MLP neurons of a small language model. Each row is named by its layer, matrix (up: input weights; down: output weights) and neuron, and shows model dimensions 144-271. Each number is 500 + 25 x the weight over its row's rms, rounded and kept within 0 to 999. Numbers have three digits each.
Before each neuron's rows, "fires on" lists the tokens most often at its 100 highest values on Wikipedia text that the model never trained on.

fires on: " h", " f", " gr", " fl", " r"
L4.up1185:462484481491493538550510490499510477479456523482504499483489534481539546551509511509521456514504487479478513510534469468476503515492488521491503498487503471527525578504549510476483510484472533486504471440505498482512489495523465478460518466481492481481488487473496494478504515508499484474476505510490497471470524528498538511510494491503540475490503501469526460486522497481508439526490
L4.down1185:497504519513499532476454508519480518497466486476519471505515487500517498482499473464478502486573541522524535484506513480494467493494488519492520506519453504479506517540530506473517504497481488441529482516507494508472488516455451515490523521477550501513473522507500499501524508560513503509482487520476499485507517522511478484481513458493511544485523474553536493497519502499469470531474

fires on: "le", "ge", "ically", "ine", "3", "l"
L4.up556:539510544505526489507521549530501488484519504484514515544528502493520501491463463484514484509498495480497495571541531531472525543479515456517491470481503530520484493497465450536493502528532493528507518471497473510468531474466520540486440507514502519497514448510457506509488463519493481478519501493538528500519515550490527508456507559494537472539510550501497451512513491469490552483471
L4.down556:506488510480531474465511503530526505506506512481500505480554486482483473521519531516470556496498484483566504548504490465523484490515560495491462515499518488503550489461504523505505547480470483507485468553524478506528522456554509483482524520481521509509533539480521506483569537533496472530491504512550511486496507501491510503495524476500505534485500474536493535531496551466481494530511

fires on: " Al", " Mc", " Le", " Con", "en", " D"
L4.up588:501495497535496492499510529502513492469483535470507512488478523449542548509462522524467547514490462528525515515491516572484492466515468510484507505464550500517518527499509510460490522449489498525512515528515534486475491483496528531537495471518447469516532518506502501503507530471429439520492495485458507477508491497469527479519496498495486477542522446561528425474506538518494485496509
L4.down588:429508521523547488501560513511497526517513490510498482493499480495530489542502510472545494469550509487528442485493510510472494458512499506507441519498500458494511483486509530462514523484536522521499525506481477488500499511510503502471456542563550514440524512508492464503499507499505485526496485505517477510491477507531502523443475526510448500487509460493501537502504507549545498527504

fires on: " by", " at", "im", " with", " Sim", "ac"
L4.up547:504473480459465501487532490508558527444511510496528501504516473514479522473441496489480488520455514511484515551528491503487475493495501521470492482518500465540475503496544481473490480508501505518504459506522480528496501502511453484488526514476510496467462465518495499525509456558517502455502534503556493516499492466480507491502517530514538451506498492527547483470500482514483532514504
L4.down547:536534516516541484481489523480474497447516506494492465525525505484552510488531469473495540511537490503475507551523510515475488531461489524489523545525530470487509516452529518491515519493495438533546510504477549476512486497503524517513514499465452533505514501488526446519478513491504493492470520498472460448492483507494457463478497492470518498516480483467469525551461502471489502500536

fires on: " L", " company", " Labor", " B"
L4.up835:504520453489539495489497504488497477500491478470530494516538477486516504515477512536465563502513536483506486516488503542527521514509524483474536457512509510528481528531526468555483490494475506442527473478521457515457505508453543481545479480502504486491458453549486498494530478511533445478508521538502532525498491494487496450517490507489529518513474519514497457506479518507489487490463
L4.down835:479514450519528501488504526543498451509470477512457491489543483538498521492491509514440482473489480486547498508491542491471498498503504516504472478476483498487505492533514508508503528499502510548481487502504451544479493449557496449500525507486544470511505486524491517528463512503533508490458476507514513509514493508533485520510491478510476568526511506477473462501499451515511512516567

fires on: " in", " based", "'s", " degree"
L4.up247:519491511496520483501476468460537503502498491499506501527524485520502495472501540473479500440506491490499474504484527493532532486536496502513475503485495538514502534479492523495488462540536504567501487480502448492436489503501560485531529495548495515495500504494482481461517530481481450496466527511486456517519485501453485532514506487479508450505501521494486541478508549502525485504574
L4.down247:478534515479556516512526514432509528524502459492492425504532492514522522486500488496497509516500533516506464492535507531487503504456485457526519524511499506516528450514505543468484486504465520473513509497461501496501501476513490474562476503522495544511520484490484505501496494459485499516531511444507527467545483510516518458491517539500512525467495496532562471492484544537507516499494

fires on: " n", "n", " att", " t", " un", " ex"
L4.up813:515482484479527459522528496544499476548506497477506553513471511466519486484513505531526512497469499507506506500535528517522521495489514494513515486473491449497513535478508490512517561489477520460508457503560521529507505500518461513525511477498486459488500517493462498455530501481534509475488552496531479489497481468513517505508549494486512477511443486537514515511495478503502495483523
L4.down813:513515524515503484497475494495540497515505465517487500486510530455503499503431491480515498513546495478546482520502529493486465453514453466493523492484497514485510496477458488462468547550477502519507511474516494485483494485501492520500537516512479482542497501490484466463437450483498500557486545463499486514487482478435536484519500503525518506484518487501497502507513524495556438491535

fires on: " S", " V", "S"
L4.up943:503498480499521509436517504489511521500506476482506470521512510481512495499501480503468513498489500496464519505512477489494505523512502504499525482519509445488531469498501478516510473518454495536494502502506467519511544503479500478497519500488494529508467489486489508478461458513521488469503541485499430560501472441479465518467461530435529496496433485473498476479510516507531494490515
L4.down943:467540479547484517508510512509475456525525489501467469527515507504517520492522489519516543480498458491491484465516458471519515464467463492499503508499485529478451504518547496464512491526495488525561525489522465500517529485532488479483541525506548550507478514510543499483509512479512461548498521534496487526543480448487466484507452503522496506507514503499480528500519497497531504508488

fires on: "en", "0", "ush", " Total"
L4.up463:495532476483470486478495464475510516503510504518514518496535526575470516477486513505535474526470492480499531506550463480521496441472459463488455470529525508494502493545457528484467528499545547524484477519551538450547520501477488464519504463520495472505483471534448495503479495525500529472509491496513505500511519459538570487542535473546492460517474508524513488465527467491513511506490
L4.down463:480526545484485528541468528542543490464519476492478480509482475473486545504500520513481512487546537455513516516485495490547457526509505557547482495459495547487496502473490530494489472515496477495519492492502476525520488517541479514548493518519471513513470506506489549497500459497512496540542453493504510497497525536485543505548505495480469550470531493494489468496525485538508508512508

fires on: "'s", "ost", "ar", "qu", "D"
L4.up544:510480503516531511468497492484522524434532474459510451477485483496522534510534559523469546506460484507473508528478448505525490523506490492507515518501537489492536466491523509468489528507489478525498467469509476500483527572507476475494504500532482500496506511469490485457487504512483498530522515502530434523529485515507458499507508538485502529500517454503509501435462511545504497430504
L4.down544:505525510521510531486532552527516516521529521440542498489477494463577480505494498496489517513510533482480518520463533515525495465480522515492453518519482516431486477533521489503480502470526563485454478467501501506537497530513535523510515510524502494491473521474486527481505546498517491483525526544463507437491438490491491477468476494526497482560489451513502517470477576501481480439493

fires on: "ed", "\n\n", " In", "s", "ted"
L4.up81:502499515468527499514492520471457452456503514535524531553515480552502490498495482526519481492490495527471510484513509522496493503514528547502509492502521491521450534452514528525525529508489482476462507485517519453489493473505526507534469480449490446509493476495448515528510475506512488515513534500502502524456502511509498512479467481494453494508490454455488457465465457518535506463512
L4.down81:523486529507501480514502493533551496498473474533520522442491551505569494521466522465506517541527489508516567516471529473471514492513482471560531525499460480508463512495475540507477500484506529486475465482511498471518467478498458505503527445486523483518489494507523486466499532510539516490524483456515482514525491513490506486513493528489546471492536537506505498534477467464514530548481

fires on: " Q", " U", " BBC", " UK"
L4.up291:476477498492507454472477456524468509507494522484527496488530465491472519542486527526477479539486523500500483502470487508549513497526498492451474490536512454479536501532484526480472511488484516468521455515479478525476507516524473510505443513467474482471486490481462553499581513525512480520543506487499461496514471462519497496507509488524492462531492490499526476463486531504508501505491
L4.down291:507489520496463529491477515491512507480494520504478531477465518501486473510503525519522491488512488523506537520499491494435475482479467516527471501469537484495501494524550515442475517471513501474464548495511541529486489533517503508487526553562558501502528478504534546474462543499536481527487495484467452492519512488438528558475504475498515458511462524514527545499455450503472510511520

fires on: "er", "00", "50", "40", "20"
L4.up779:466478445516497462497477503473532505511510494503504495487455523451484465498472491462480487512459465515524522487506455504520505530476517543467492464507515496530500474542481492503528489501486533496478512491466503496538503483515480531522516443505501494503511510462529503473527545499485549528529472571517447514470494541527531514521503500495506495500533492471491484492469486468511492512490
L4.down779:519467504492472477503496565497520517489474521562497520536542510444508531476525505490474505517509549554536532486527482449506418497517509477541469502498520517517497524472471508480537443475483481482504560474469520469531515520524568535505479502526521448547509493492451510544506502476457474495483540529511513486500521485481537503474459473453503547518505510533516513530532469497489471466527

fires on: "h", " H", "-H", "ph", " Rh"
L4.up2548:506490502507481475467502476525483507491508508444492464519510482509483499477493486549466477541488479497513552501527452484508531523486509482494544505507536500505509501539454495510538525474479477517500472506484493482486531523500505540478514525499487485498479504510448506518508465529443516490547514485515500496498468507487482478516441519516528507529473506477513515531531531488487517560538
L4.down2548:514538481492487506515506526482524467454498550471498534521515509473471477517527452516513495486513451492506490531504527508532543481486492493512492490501518519521503497486489544548504517493509530502475537518500498523496489508472548515492509480520465493489524500496476493488426517501511512474510506439491561498509470510507539488468493505496545491510518489520517522529492497430502471518521